Weights of a small GPT-style language model, trained from scratch on English Wikipedia: MLP 1024 GeGLU, untied embeddings.
MLP neurons of a small language model. Each row is named by its layer, matrix (gate and up: input weights) and neuron, and shows model dimensions 80-175. Each number is 128 + 24 x the weight over its row's rms, rounded and kept within 0 to 255. Numbers have three digits each. A neuron's up and down rows have the sign that makes its largest values positive.
After each neuron's rows, "fires in" lists the words (lower case) most often at its 100 highest values on Wikipedia text that the model never trained on.

L2.gate355:137136117163144111104124147153162142115114167108123147109130131125080167151097192139143146142108112148166169133085130169136157150151178128154142130154153130088130135153158125090128128093129123124101095115118127166122139132147134140125145166125144100154105097113125142163119075129102142109
L2.up355:141133108144131129146137155112149117100154110075070134143160112135115095135104121122135149115118156110102082156108132155098138151168104171119159127117080143094140119097134115112108103114153121134068146090073139129131100136143122103100125166140158119103145099145167116112103131136100081128
fires in: "known", "called", "species", "presley", "named", "referred"

L8.gate190:125118107127175121140118099171115122118144120116134111115118159102153142115146143092142116130121126162107115112140099151083115177121117139156115137095171099075113111131104123166127083111098151158109102152082148148157119119118157168138137106104096106120111156169165162072148100143135143102
L8.up190:179133118159113154147159160137121132050145116172131113125096120123105149136134112185138149115127149088130153115139124134118141135123150141108103136124123124142146161098095108165148136150136132141133119171127128148120130093122169168118122119122106116141170113152148159106149108168146124143
fires in: "of", "among", "many", "most", "more", "other"

L3.gate86:130120090141124125131124115150096186108138151129133071087113080127085110103113142138109149123115114145132169189142111144086123090139161110136136110129115147141114132137160129132156170093144115107131113124088149136128108119123104142104106108142136148096106160100106132118093117127150129170
L3.up86:135107151139098122156115131171118144126155111128126128108102109138088106100126119122141110145110114151132084184087108082132102094103160121146141167113171108134118133142156175125134154123110118123099124114080105078149099129121135085094108081154176131097102142137120124147136123080118142127
fires in: "this", "one", "each", "species"

L3.gate674:176160147098131114137135127148135096122119113151112135160152065134128113107104128141107102152138139121095128158195132164150130119153126131141114140127126162156145196152103130151110155122113123130153098141131101131094111146089150139121132118071121105151118124141128135086136177119123122105
L3.up674:096163168095115109107168153097127144131137121135100091133140123126164120113106092155105113125163110110155119169157129121106135147154106147091060140122129138138145138134145140128116132094126136149155106109120115137107105127115143156084146139122125123160102192094096134104145142088138134098
fires in: "both", "how", "up", "either", "whether"

L8.gate627:124142121143169151131106128093127100147153136120124108112098118150154110173151131149098132149141139081126099103131154151150141129147131124099141155165166174119136140119182121104094129080138109148117132154133180094116072120096168114105120158139149138123154132116127075129142172092118149101
L8.up627:170138159133162130124113121125134110115111171082117123137139151120121109134091099138108122125135116137111125091092119175100118123112104104144124128112105119127146110121141144139206131088155165118132150177143117114127152113130136091132109119126095103116156111168145113095140098116100151154
fires in: "is", "was", "soccer", "s", "categories"

L2.gate520:139092128130138167101115160102119165113125113183110132104097145120144123119098129107128165115157072152117124148118135105101147215132094148141112124136149117119122132137114165130130170134107137138169118178138152141077162148148143173131132149139109108167092166120140147110160157102142158091
L2.up520:099119120106139161090172140114133131100106132108155148131104119121122142115127120123124129085178112125104123130118143113154178122136113145155104151130167117129123129100110148161159106168130138158159140141123158183112161124137126194121103135085152104138130126162152147113171115157129156148
fires in: "more", "most"

L3.gate894:135133151116128107096088104143126125154148092120092157142149141149179150157093152122178099118106125155177124109072123127168157085111121134103096145089123081128142129074125147134097114127115159115104110133087108103114106119136070094170167132150143124121138106132141114110143139067123137087
L3.up894:086146124132131097109100115158123129136150141134117139109146128139183163157097127144192109072131130135142114125094172121175123100107144161104101146083135075128154138100101118173134125137148168115094124111106100115116107159136108106175163127152125138109142115121140123119123141111102131093
fires in: "album", "film", "song", "novel", "book"

L3.gate414:105160093123163123130105169135136123159100141146116153162124116139145157070116159118117099118059167177128121078091120138096082109115170152135122143121127152134109135083152126149131104109126142137112143103137110124125104101126139131084174110122132070127142127146120100122124148155150111119
L3.up414:109128089127151100166108154159105108129101164096110111174132170123139162069101136175148135146101115147130151071116162152121109107112142148132125138126128132139089153121128116155169123138109133158138129110102114111136154091159131130117173097113072123140139150109151128138137148145145084149
fires in: "19", "18", "1927", "1923"

L4.gate279:166130134131090127128100114152144118154122157163139105135132109118135149167145127117129127140175118142121174077154139132112140148160089135087154102118132135145093156129089140117106129099121112132156116161100126110094107134091143130089105085134134133125119084133158147112101112138138137104
L4.up279:116117144119134127130187173122124121123096133146114135157147127163162142144162139093122141158136080158131109149129162145138151151160105141129149134142140127143117113161131129114146126105125128121143097109186122124179118126144141094117134164119132146134124180163129111079123147165095117131
fires in: "000", "700", "heavy", "400", "100", "200"

L2.gate485:137119115151097089103162132151114128125147119084115129125102126128128133156094113127170187155164139142128114119123096143148147140136145161150095121122142131127103130157106153167133140106104119149073170145126195166134144129126125166127085128155106091163137147110121148170144152094120158091
L2.up485:133129121111124115123156136168104135137161145092153154121095136122141166126080099121172128104110111106107100147070116125124116135086114175134124143132094131115114169116125145142114163138080141157137149145121156155148124154156159195138137130191085134142074154099107134160157134129114123146
fires in: "most", "some", "best"

L4.gate747:108136092116096115108178104146136132138142147153100102115116123121099132092156139117132160131097133128147107120143063114144112137078136110111111146141136145105141140114155155096132185129146115155148142106069143137112102107122137130123139118129111085123109086118091147065149131098065075105
L4.up747:109108141126089136141136113137153113146117138165113119119108145089097145115125170108102139111147201106081096146134084171129098116102094137133127124145116128145143167104130126101145126129142150118112095139087099180081123072120160126135101168138104137138128080146104116121106128127108109097
fires in: "its", "career", "pts", "transmission"

L8.gate640:154135133138131111100146140100102099157111106158166117087136105085172079098139099117145132154120095116111128121129149101137160152133124067124125136099112109123102152137099092140116155110146135165125125164109166087108178124153080112123132088120166132124132093111147097118158117120144113137
L8.up640:116108142153100132145097170094105135107154096118130126134122122126120132141175118168148150143103153131118144135120128168107106171121116100175077144107141112146151134151166093173139142151108145132107131172141091117083110136141138126123115140137120140160114103149121118157138121094101127123
fires in: "was", "is"

L2.gate581:142140176126115130120136111124126109165105129168104127174124127137123129092110115124123108161140125148125088142136134135099118138150119162121117156129156085134099130167108090158117118106164150135119129119113185157161129106118106179183116116123144083106090107104110125143111114116133155155
L2.up581:134106169128139122084163138124128121116147162134113114141162105119109133133123155107168142153160130125105152180157115094085143119130124145093154165107138130125136140141107125146070144187159098132134126155127124119184143127105173085077093110115154111085121143126181095140125139135125105109
fires in: "up", "over", "down", "almost"

L4.gate551:101104113115146125109128129159123106122145150157101118170126136156097140079126156101134099106098133150115143063146179134142125074101099173161176127118136173147118155098136148156081125106116163112138159121126092155150120120105139140134131130120064139130091142155082145126104136092110119134
L4.up551:132162110108116146147149130136171122111143143137107113167158087133151132114092133133118148125109137162159118113105142140105125132147125174137114114166110153105105141090135128145111101136123109138177118090127128093118154105126111116131200142051141131167112131120175119111118157166111084145
fires in: "18", "19", "quincy", "135"

L2.gate496:163125121155144095136132140135152148143117149146118144116170132150110112076153120148153154106146109097087107150144130122160132093105131158087144164142146108126125113116115145134106116101128119111111071108134134136109122137126151083171126148135134112108162126108128128117137150124142122119
L2.up496:130088117115118119091113132077155125127143140126155155163094119142139182116105142134129122126105139160160099045096148146119135085133135101107123157151122144161131098092123140102113138148142143130137124128088126135155121187128114159133119141105117140138102094096132132118154142153148099126
fires in: "part", "end", "stopped", "ends"

L2.gate652:119139096104149076136121094155157126089134107122120132049153129139090143116144109065109106115119137098156155140150109132151140122113128118107154152144097114137105158154117129079145116075167150167108106128139110141087103107163139105113098144097111123086111055089139165129068105129091139126
L2.up652:143107115107182082149126102140133142090126066101135100107116119120122131132127073136111137117126117161117152120152114158147138123122119133112149143120159111138116116165144090157160161107172117170121141210088108141150111130116153128143160109112146116092106129093116148145120081139106142132
fires in: "south", "north", "southeast", "northwest", "east", "west"

L9.gate29:157147134199093178158142122122069107114138147142133125094100135158088116108132155109108133148142149133110115105184135131106136134115111104128126127177144163125139102119101134104154130130142108123130113097166156125145097146140100116147103088133143145116152161159107152125138117108112119135
L9.up29:134130124150116160154114125095121127098120161113106164139162094155139168171110077135081142145154163149151085134134105135129086158122129137082126094147143126110142130141134151133085137132159127153120097164124130138091166105111130148157124101130138142135133148140145158146163157125137154147
fires in: "has", "have", "had", "having"

L5.gate630:102134112139101138173102104110086152122074104095107116084132122092142119151143082148154140178129134118136095136105145092155115081131124112103155122151150114097090149128140140129114129131116096113121140153119142125107183123110117117133055130110151126146171136130113140099131123133112156131
L5.up630:118101144123113133126112143107100114124095092107091152132143092142154138145135102110136111156126178099145114111138138111158105133147144151116139136166123119093150132177139152111152106118119083122149086114125125134110135126118138145163087118085149168133154124100133179061133108147105129135
fires in: "for", "has", "of", "to", "on", "have"

L2.gate316:153098142139134156119096127182152134080142142140146131118127132133117091123139114131114167113132051097139121125150158138163168111143161118142123099127109120138144155126123154130156138137145119138123102131097147128078146125128103114116172126146095115089107119117126173155122158107105139130
L2.up316:134153126115121120102111145190125174095151104126136124132200089154126084107130127136127143115124095103142113142164139132128159124123104165153131097091105113134126123144153137142127140144146100153152124136135106115160162136140158126083150106171123094122107134127126117142117091080094158128
fires in: "such", "procumbens", "known", "pen", "design", "c"

L2.gate760:143083106139086126128150132118113141143160142126166115151165125121125111144145136134149131067109096162157131147132143133162138111058184131156104146124086110119106142129121101130136133131177130169106136174103134179187128127136113153153122096111145144153143116147136129104093116137122148121
L2.up760:134099098141100115142109138131140129134154134178144127143142105131098117174165173089135128075109132136120138137138111149109150115079164138148103135173125107117148158118121146127116155148141163145073106145135149166167138116199119164135092124123163121148119091150143128079142111151093158104
fires in: "them", "their", "these", "there"

L11.gate565:134149112116142153197082130078146112142152135135075111111132150147191124129105173112135160154125131119147161146141101072135160115140145106122146167120157120142103121136134155146139145148119133116109131137073100120107130119103125106076120140152111120121123140129100075112183134116116134099
L11.up565:121097153132140134142089149136109114153098114152125121127117106130100115105114105151110145149077112102120144114133093108188136116173149128155121111137166115134087090092091120128138136096160158137072110147111152141129166141123127118146145139129121126098081140164123141171141151154111124126
fires in: "was", "a", "is"

L2.gate896:140142148178141112083091111109142133130122131100169119163145175122143133141138122147154140123085161094117100134138139143135121139126099109080115130130110136097182130114079110156121138102129091148141179119108090125174130091123145132142140119135140067182134114136110183101137104136131158123
L2.up896:124137129157123140139088100140133117123112122108119111137170101155164124136130126060159140105108130118137116079118107147119144120116133111136122125151100145113152106106142154182127128111135107129120153101132133117127141096105108141111158125145095111136121152167107168135178096116114134137
fires in: "league", "years", "season", "year", "seasons"

L2.gate309:125114103134148151112091131128134113113145188135134084156099111113143134115147140107173111104125125125144101085133092148166124110098113145121164164127140128124142110123107149140150098157097147134145095110160097135106132136088095112126136136156151119108110121109126176183127142122113128119
L2.up309:105113115142124180130143114111107141107082171132123110109133166139153147105094104137170117101124113201154108110116123170150137111139129117117132175115118149111123105115119103120128104159102147143119094091134088122146121175093106086165156142142144133113156100120116155155121144101096106192
fires in: "part", "man", "partial"

L8.gate755:114136139131121104075139131098094126148062157119087131115100102117088132153142119124123118141135120069130099125134084133103179147069103105124128124129126175078130122137134103163114114097130140122114096120083151057115137112149145154135124083168143131142173117130130135166179085101137125120
L8.up755:150099127078157132119138128133139089105157162099145094113143103143107159115150122134160172074085119145104138139106105106118122103124146109099123140119140127098161138138061124166145068147122159150152145151140125130119099163159150135133171108171127081105137164141129117120175119105111123118
fires in: "in", "of", "a", "part", "an", "for"

L2.gate908:126105156129160119132164162122125127183143155091123099123110150092154176103121128141089116134093167101117119125152123137148143117155108139133179091111166122108151128126117137104157115129123127152099102111160150084099176115129124139143119092107135102160124143106123144146140087195125114148
L2.up908:123135142162145165135140168129119119184144137097126090131128141105157180116110111136086146139110132105095111096133139170136158122149109141138166102110140124130134144125114138075166100106103139170115095109148161107096167138140142144139116109139107135187150123144112138154149119155116086112
fires in: "made", "make", "making", "makes", "set"

L2.gate501:121097101098099132145120160101140187116114145125108108121121149118134093134139121115083102124136136082100127121188100145132112099166114134123104179162107152119102116123089124130111099130135129099152077186150114124107104134091135126098127104139117131131097113111118139116099122096128139048
L2.up501:105083144132101155173152110109140110140105138158119084092122132123157088110119121111105101147149157122129154093182115137125125112139163112140101158152091160133127149160128125149129084185117081129124116170101102125098113122097132158117120111123138155120118110132127166123111135076178113086
fires in: "both", "same", "few", "further", "either", "without"

L3.gate463:123145108096111126110108117152109113122154121132112147172110144149168140124133128160157105117129134090134145123131127099121179109164106114127094182163138097125158146073101103157145099138155140099105113109146116106141112128156097103174172116113120152144137112114158138134145203106129167095
L3.up463:128129100116136130110109123134114111119159137127106133166104118136140134141125121142141121086126076089124117137125173121120151093181164156129067135131104127134132161134091138152122134127099148072126094132135112109129113143119138136164149091117132121122118167126173136146128147102129161095
fires in: "club", "game", "album", "song", "film", "book"

L3.gate948:131110106173140116118119093109141139116104128152147138156149137143120125138128142124145102154134126185107137071140138143142140123101168156111137133181096118111146167110147073101123153087129105132126137149118089157114124137119163136107105124130125151182171127121107124123121123116124134107
L3.up948:126098107138103132145155119163120118139129147141109129125126153112129092147129124154150145126114121112166082181121123111117143067087158149133116123107134112121147149182131164137142133117119146122119154078116118176147130092186120163095102099109157173142106118120126101149112112157136097117
fires in: "this", "these", "each"

L2.gate619:161090105097148166126151170125130159078139138169092111146098135114096104103165130136101138104100104126170129118156087094139131073111125148148078117154135114153182137118147178109150099123161080117134129160127110128125146143115132128089143105127139113178120099102122158145117147125125112108
L2.up619:114099116119185176132119127148146124136159164165111110132102113141107072125128100142132148111105070130143122153152120091129131105113139150124101118129154157114151172148140153123149135143109106140143160136114077145118118149136135136129103096116148115163090129109098157145135133101110111111
fires in: "such", "each", "following", "either", "both", "whether"

L4.gate130:125142143100107118173120121158113136181120128136116129158092148114129099102115151113116122126158121162152088118120140120109121131144157138139164159137098132126133122145129131128099146150118131137154124129102135159117088142096155113115133103157111101122111149125110094108112128107092106122
L4.up130:153147123152140100102132162122120129132162115171093126135105126129118131113126135142112111155182132110138151160148108144141115116137109205082134145120172115130110168130139194136150121162136165123115108188142120148176112113127138123132109103147131117094127145093123099133131098152114104128
fires in: "up", "down"

L2.gate261:136104123131150115146096123171095166133176172130168129111156110156098111121172104126110108131134108127137172156117160094125160125117128144125127114148095133151109143132135148111164106098162131115083139134087112139172116076155105119098120128138142125136131097151139106173128179117164076140
L2.up261:133128082120146147149096117176119150112164166139150129160139096118134137098151091148124126140154095146134138122106151128137162131143120119131121125147131119125156136120108174129122118103162159125085116121075083136083155080102110121097136115137126130129139124162176145116130146167124110110
fires in: "this", "there", "it", "that"

L4.gate384:121124142168139139116125139120151133137150174113160112107183112137146108121127111120069124122149191144127137113126146157155140098155138130143141130107150122146143135134115103090090082063113145162122137121134116125096085110127153125134133133118095109136182109171157114092146118175118061128
L4.up384:162136113098105138099131110124139126088132186133141119141136108149051106111127121181145149099156125148124124167124145122138221128108092175138115115136121118093150115121122117133141119140186126162127144109119135174108108138182137101069131120176101101115135117140178151117127149122147108111
fires in: "there", "from", "what", "based", "that"

L2.gate222:121125129157108098101151116160139113126121151120134121169138129109089117117148133083108103119132146131141134100107144131128120083147131122162149103106114161106153130146140092139071147121177106120124087116123121108142132117153143163131132114090131130165133094153140141136138135122115121131
L2.up222:151136089147153109174095116109157154113143124108100169135135163143081147119147174140145131136135092142113141093104132152121147164130153131149144136148144078105095131137121138126146116133126124149107122107110114176110094092105117143116123181149126115064100120110160139119143144135124123118
fires in: "just", "among", "it", "named", "referred"

L3.gate444:088057102124176130114168144120135135119160169102165102134141116122148123117134113104138130104156122129148157125161139149143145093106160122142129136121156113139126115119083145087118124123143116124130110109102133156139143137081176149101112107136137111193180120128203137110178126157118131152
L3.up444:163109109152134117123099090107158074145165117115102091110120172115090106135168171138138119143126125067144139165161117135147090132146127158121154099155146134133129114141143159092116072104117122126113143159115123156143099144135064137087137102130157152141146114204129087123134107137091169156
fires in: "but", "and", "sat"

L5.gate576:123123099130110108144131171133086116122137163148120086115135097119098167129132090116167143144099149093109139129075133119144157118109128152131165134169138133114164153125118141107120129096090146158163126104091070191122152089184087101117127165121137125163149113140131136077118145151123095104
L5.up576:139122126041138115117161152132098153149158163141182140133139156135089159131167152150138123107133101141137137146098155134146131106097148125166130131111113086132060113161116102133135161103129146159153133149152115195135157105107139116135135128192117120115131121175100123140117107123158135134
fires in: "it", "there", "this"

L3.gate264:145100139124110128143115119116126125161128133101134101139138126118136150149132130167150146127173174172106141106103141136142116174099149126142131130137088081155086165131116158129145170168123114136099154129148150102132174136117124150126079131140127120110096127146134120149128095143125114116
L3.up264:142169146126101116099118145165138139155170119170105104098151128132131140135123139134132110102121151135100118126115116127086128122090187147133139155127121107162138166158161172149112102132143132126075125151134146104166147138130117156113105112146128161074127109141147088128172109114123139100
fires in: "it", "him", "worked"

L2.gate521:109127149156113088134163145132150120125151130142127123161169165111133133061112079133140141113105093138090139082138137098120154075131135142148103108141162138129159133114109146105173131138107106119073094105168099158108131145126191163122099134101133098149113104112103154120163126104108125132
L2.up521:108130151129111120109164112084099110144114109134117054164132147083121092141076107120125087153163135164115162103150101127096140119145175178126152132112116115158146146087159150153122140126083118135122114138149115153150129133133149154124146087096095113163156155160121141099141127127141112123
fires in: "both", "between", "either", "plus", "two", "appropriate"

L8.gate11:126149163119161109117136119114101134138166122134141107065099168120132082130124120108193143149132123160120115101108125115095175106067127124098119121111132101062111142143109148133134114142132139181152141177103146113106139122131180154081168087125126086169158129147092124131132110121104165190
L8.up11:178137151132167096091155140164118115143129139131098131110101096120129153128138116136142154130127153134119172127081118128066152145122143102133149123117119148144104142191113108127145155129120148171136085145144124106119111128130146122084106095153093110144147095107098113146122144145144164148
fires in: "is", "a", "was", "situated", "located", "of"

L2.gate21:146129131140092118122117126183115156112100130136158113126107137125141094141117123147116144145187106185129145122130129123114091134133086157124179099088136141121127142179153119099146102086156146131126108116109117159082144123108117102129150095151148159164103112131143120062134133123147071109
L2.up21:165119130141119125138090126155092140099112144133074139149117157130153079130146152087138078152162102146105093119133152149153098193143083153124167091125111125149153174167133108095131125100158126101127093129112110120120116109096113137131119109101089137133150118109131081133122138118114124139
fires in: "000", "disaster"

L2.gate772:126124097154134117119130135098085086104123135143127174105120140141125107179122168093166126122116111125169161176075111136138108073134144098181135175176124101111122143103136104122185117136123135091143142118124138147122088165101110137136114140095168130104122107141107128123131130137120083105
L2.up772:082102123151139128143148114144085123084136134155168157125149123162125125148116136117176124113128119124175140142106112118104129118152135097144117169115123136148116151100148106107187126129149143110115148106168129169164119175095120100146115108123149176128112125115102104136128142129085112124
fires in: "can", "may", "could"

L4.gate10:106129124117132141091118152137124128088103103091154120141156160121112103100125166105165121145155132119137156126134189117106151103121158114123135106105169158169135114161132145078133119136099142101148119158119187145143107131121081131109152143153168108147168130113177118103134154146118119177
L4.up10:123090117121134116116131124098150131139129122098144143143171141115103135121138169112126145148096090117124137107167141096143129143084121105153100094113160078116122127136133108094108132129147140157119141149130140186145112125120114139131142145154168087130136153107097091110143130124086130151
fires in: "but", "had", "has"

L4.gate419:116124115161141135142116123086137190143095128125117118139188146149093146122113129069132102128105147127162139155121103137178160127099137120125134126130164144092124115147111102089115119123116163170111129162138121147104113099145121156155137102129101081155154159103113164103138121141167140169
L4.up419:113126115107116150113101151100126136141163128115134131143118162135114147125131094095128078161188166109140058094138144177101142101170129107132136151135106108127152107075139140070131051137129118154108130169145154123129118113096111136117126122159131104110142150153117160124123112142143107127
fires in: "made", "make", "making"

L2.gate793:148130131140085114134166087093123110133136076205105145101156119091111114144104152109103124146098126108137136098103092111130129122148118158138100150118107118155167153118116104136145124161081070113099104127176115155148087097084154145107127118109145142152130117110139197105129127070165132105
L2.up793:153111136122129118107155117104152129131172160166116136139131103079156098155110121126123129109092084142097174116147091107162118130159124135095137101123112147141150183074130181154140175134117098134135133113138113137131128132114122135090141084115119113157114143127094176122157130084111128132
fires in: "between", "both", "either", "whether"

L4.gate932:119108112150098130122129160082120139137083130131129114118109128127120117131092063096145153111105108150094133060118144160079134122161139113110140165062135098117144119143128099096125178104124170106143134096153114133116079114131101107125069124115124132142112096120114153128132127155125143146
L4.up932:113149144112094162151135111165120125114085135105115112119153165133193137106131087088099174112134139147128071067104138147090117101147154087107146124114080133137143104155150124118086108116124106114098149098117111092109112133120137121143123125128108104124128115122066111131153142125128092157
fires in: "years", "year", "decades"

L5.gate693:134142120180121071112161134120142134198091119127095119124148137150098122152120139162153167156140117128117130100128119104136098170113101103106120124169165096109089132167108098130126153085148113117132134132106124133121162145105136109097123142147155144071127153067128099130161106097114162133
L5.up693:149118091121133131118116141109151153149151152125143129122134128099066140147147166150134088127105126114144111128132119129145117156132086158133123101125110105108149121139092118146082173099119123145142106128128102111126075158171126178105166131089123104137109072137106148126106124107177120127
fires in: "as", "is"

L3.gate371:148139119120168123101128126123121150076097116131132129100170134104179151137126109104091102078139137123099147162149074132111148149151154129166096162164140140169160131104112111120127124157145123139174162166117137086124090170099084121146107138143109133142176135167159109127156141113131160123
L3.up371:101131090143167166164131124101124126112113105117119143139148155109100087104191175105147128101138085109113125157108175136133112124200127121142126133102161151153164087123169081128131132119119113106132149121145124143132085127111061080087110107154143094089145120124113139128152138105121189138
fires in: "however", "if", "although", "while", "though", "but"

L3.gate294:129140147128126128160108137114111093111178116097107113127153099147162118114156111150141152139139184143125138103126093181136130201166148126143118071148113139140109137182119164150107106066108156133131135174112148126096126127147068124143098102108149155116163109132160105105153141155131145181
L3.up294:112126175059085110117129145146126137175151097121133143163155108118090155137131164115120155112125085130138110136114136102154137087092128125153153141113123112146117144110142173133144131148103167116119123110151136144142129081140139122104157110129149103151121101126142098135116131096094101094
fires in: "it", "them", "these"

L4.gate458:161122156112160127146094145126125171086149152110117153165203212101119140118144134143153155156131116137099123111114159113100130123122118124129137153103099109115086167111132112117129136151148129104135141104145093126149143096138144133130126108090130102133095097090116142109138188085083128138
L4.up458:150106145148149203148099118154122128134145127191102121152119097104153151149122125139135130120096096123146092132165112132127142119144163098102132089115144144148139139097108101101128110121159123113160123141120094137139111139118189119120132138099131164134079124103160187129133137103130151130
fires in: "only", "card", "without", "either", "if", "whether"

L9.gate659:131134174103142155144105122104103138117152119156115194161102123080121111138122143122122126107111157147115134068139108138084103099099113130138103126091174161137076165124158157110148135105141097114142135149117130143100102117140125140129098119110097146139085091093138064133138131109140139134
L9.up659:151127152081152122158112105110144107114106104123115070124172124107117142152111119114128174117133112151115097124094128117137075121134116152149173166134120118135145112132142116107143107125118131173120182128087151129172114124125149128068157139146143140174104114118145095116137172129127125128
fires in: "the", "s", "following", "these"

L3.gate799:121049118164172107127149157097117124134126129166110144094074158150151081113124180071133165116125131116095130116140135139106158142123123091141144163098150106123135114111171122156149112118138170138123113111096142144147077135088129115159103149127097142132140122129136100121134080106114153069
L3.up799:125155108132141137116103108120096156127149129084141088104138101112137156102090132160142113146146086131122119121129129157162078152135133117125120159133115099142162140131100179128135105137145094102131147115153132157116119133116139128133132089134159094104162167152079154090118122139164156148
fires in: "later", "other", "further", "earlier", "more"

L8.gate244:155153157100096111145143152102095153155069100119123129138128154134135071144141133104123143145090151125113095091129156074107125107159111101173103150132123119120124117166156130120124124150156165137113123122109074126104123104105112146110098101097130110116109146129143139146097135131135140135
L8.up244:128139117124114136164123152150130156135100168144118102113118128148069105128120127106159112125088156141155164128135127146111095205105107121129113128160083118140145159176144134151134146104122135146120120122136102140165139139110110118145096135130088114070103121120107138096076122116160150090
fires in: "was", "is", "were"

L3.gate956:136163148091129119118112091149165136135111122128125066120151123140152129154156043120125103128165151131140108131154144118104152150137106176106135161093112145154093124119138082109129147117136107148133134134123133086138104128146174092125134115128134094148074080131147124088097130120126089123
L3.up956:119132140125153098089102095171110131084125152143131082134129110154166104095166061122112142132137127131146114115140147120119162131115113143115107147086119137130122141119141093119175177155135110161155118128112186106122118125186178092140110104123107098143098118096132138118121159099091132137
fires in: "south", "north"

L2.gate362:143122126121110160127088120139175138129125108103100161147124115105128149162102142135138120130102097099155097091104129143129119168146137124137151112136104105151134121116131099135110138134109177099118084093098103139139117094140182153110106125127183142146126112093155122149058094132116106154
L2.up362:095123142149116141148165120172119114156064135146144131074111151157146132136124144134131104108145125117122143166124116088141113102131131163112122134133115153146156135174112081143117179169132123125108145153112119151125130144154103114140126155128101112105132127126135167158067138096122122136
fires in: "game", "games", "series", "open", "layout", "plain"

L3.gate295:142136148115107146123134148127142118157131123129137138108082101150184144157131164142153105116156148128108122138142135143138125139125146135126141112156106135119135134120098140174117111137116136164103149139115104131119144037138112161101116129117126149165142121097157130076113097156135161131
L3.up295:102107156122091133127129199142123138133134133105140155154122120115097141173115152151195113129142095134161131101150152126131177166089117174136095136109129142121176130135093119154127099120091108179124166114101099174148103132100171135138140115145141133153137104133149181149101112146114136136
fires in: "there", "all", "these"

L11.gate797:126184129127134175162122123071089092127113123114106121093118099106157141179156111152108174147119113086135109116138158115101120126121109146097133147118134145136130129103112113119117165118130136153075098109106095174074149114126141122109135082117106157109140140144140069098122098134093150110
L11.up797:143163125098128141137126169137095155139143131111111191131089137125136105132084108106123139157113109114129122176106086101109101135127138071144139139147105133104077172146121088139150151126141149138147152173153134127112175143131133168112121121112109150172126133114180139132162122139157099123
fires in: "was", "is"

L2.gate662:173099114120136156119194144167111128102120099171154163151157154154110121114123112108090121124144098149146145124118134119171155120087134117122113106147089105145165169153106141137140125149137141137086131132108074136182087135112167155148105168149155118144146127124128160129124146155145075162
L2.up662:092105111137178123094180171177107125091158141127135124143159151160072110114128138144117151123121108145124107145122139108093140131142129117114088143116093121125143113106132108107113110157155180104139139078169112157117091123126143125155100135174115130163112113118122126159136175105124100102
fires in: "can", "may", "utc", "zone"

L2.gate667:098113133120104134132163122125141093125140145123134147140123102087123099122133082126131144129156122170092155093137099148114108147140107152104107133144103151136149171106121141110130125133126113127125112116148153116110104131152151137116133136068177101178103085078164161115163130112124140143
L2.up667:118119128108088110133167129113163121135151121183147106129146094102129097129114113096137136136128128148142111127155120151094127110160127126088104140139118143113146155092104142153159117102115128110103118154151114105085124162117174164117141118132161143184150115124131125114140111097095171132
fires in: "two", "both", "three"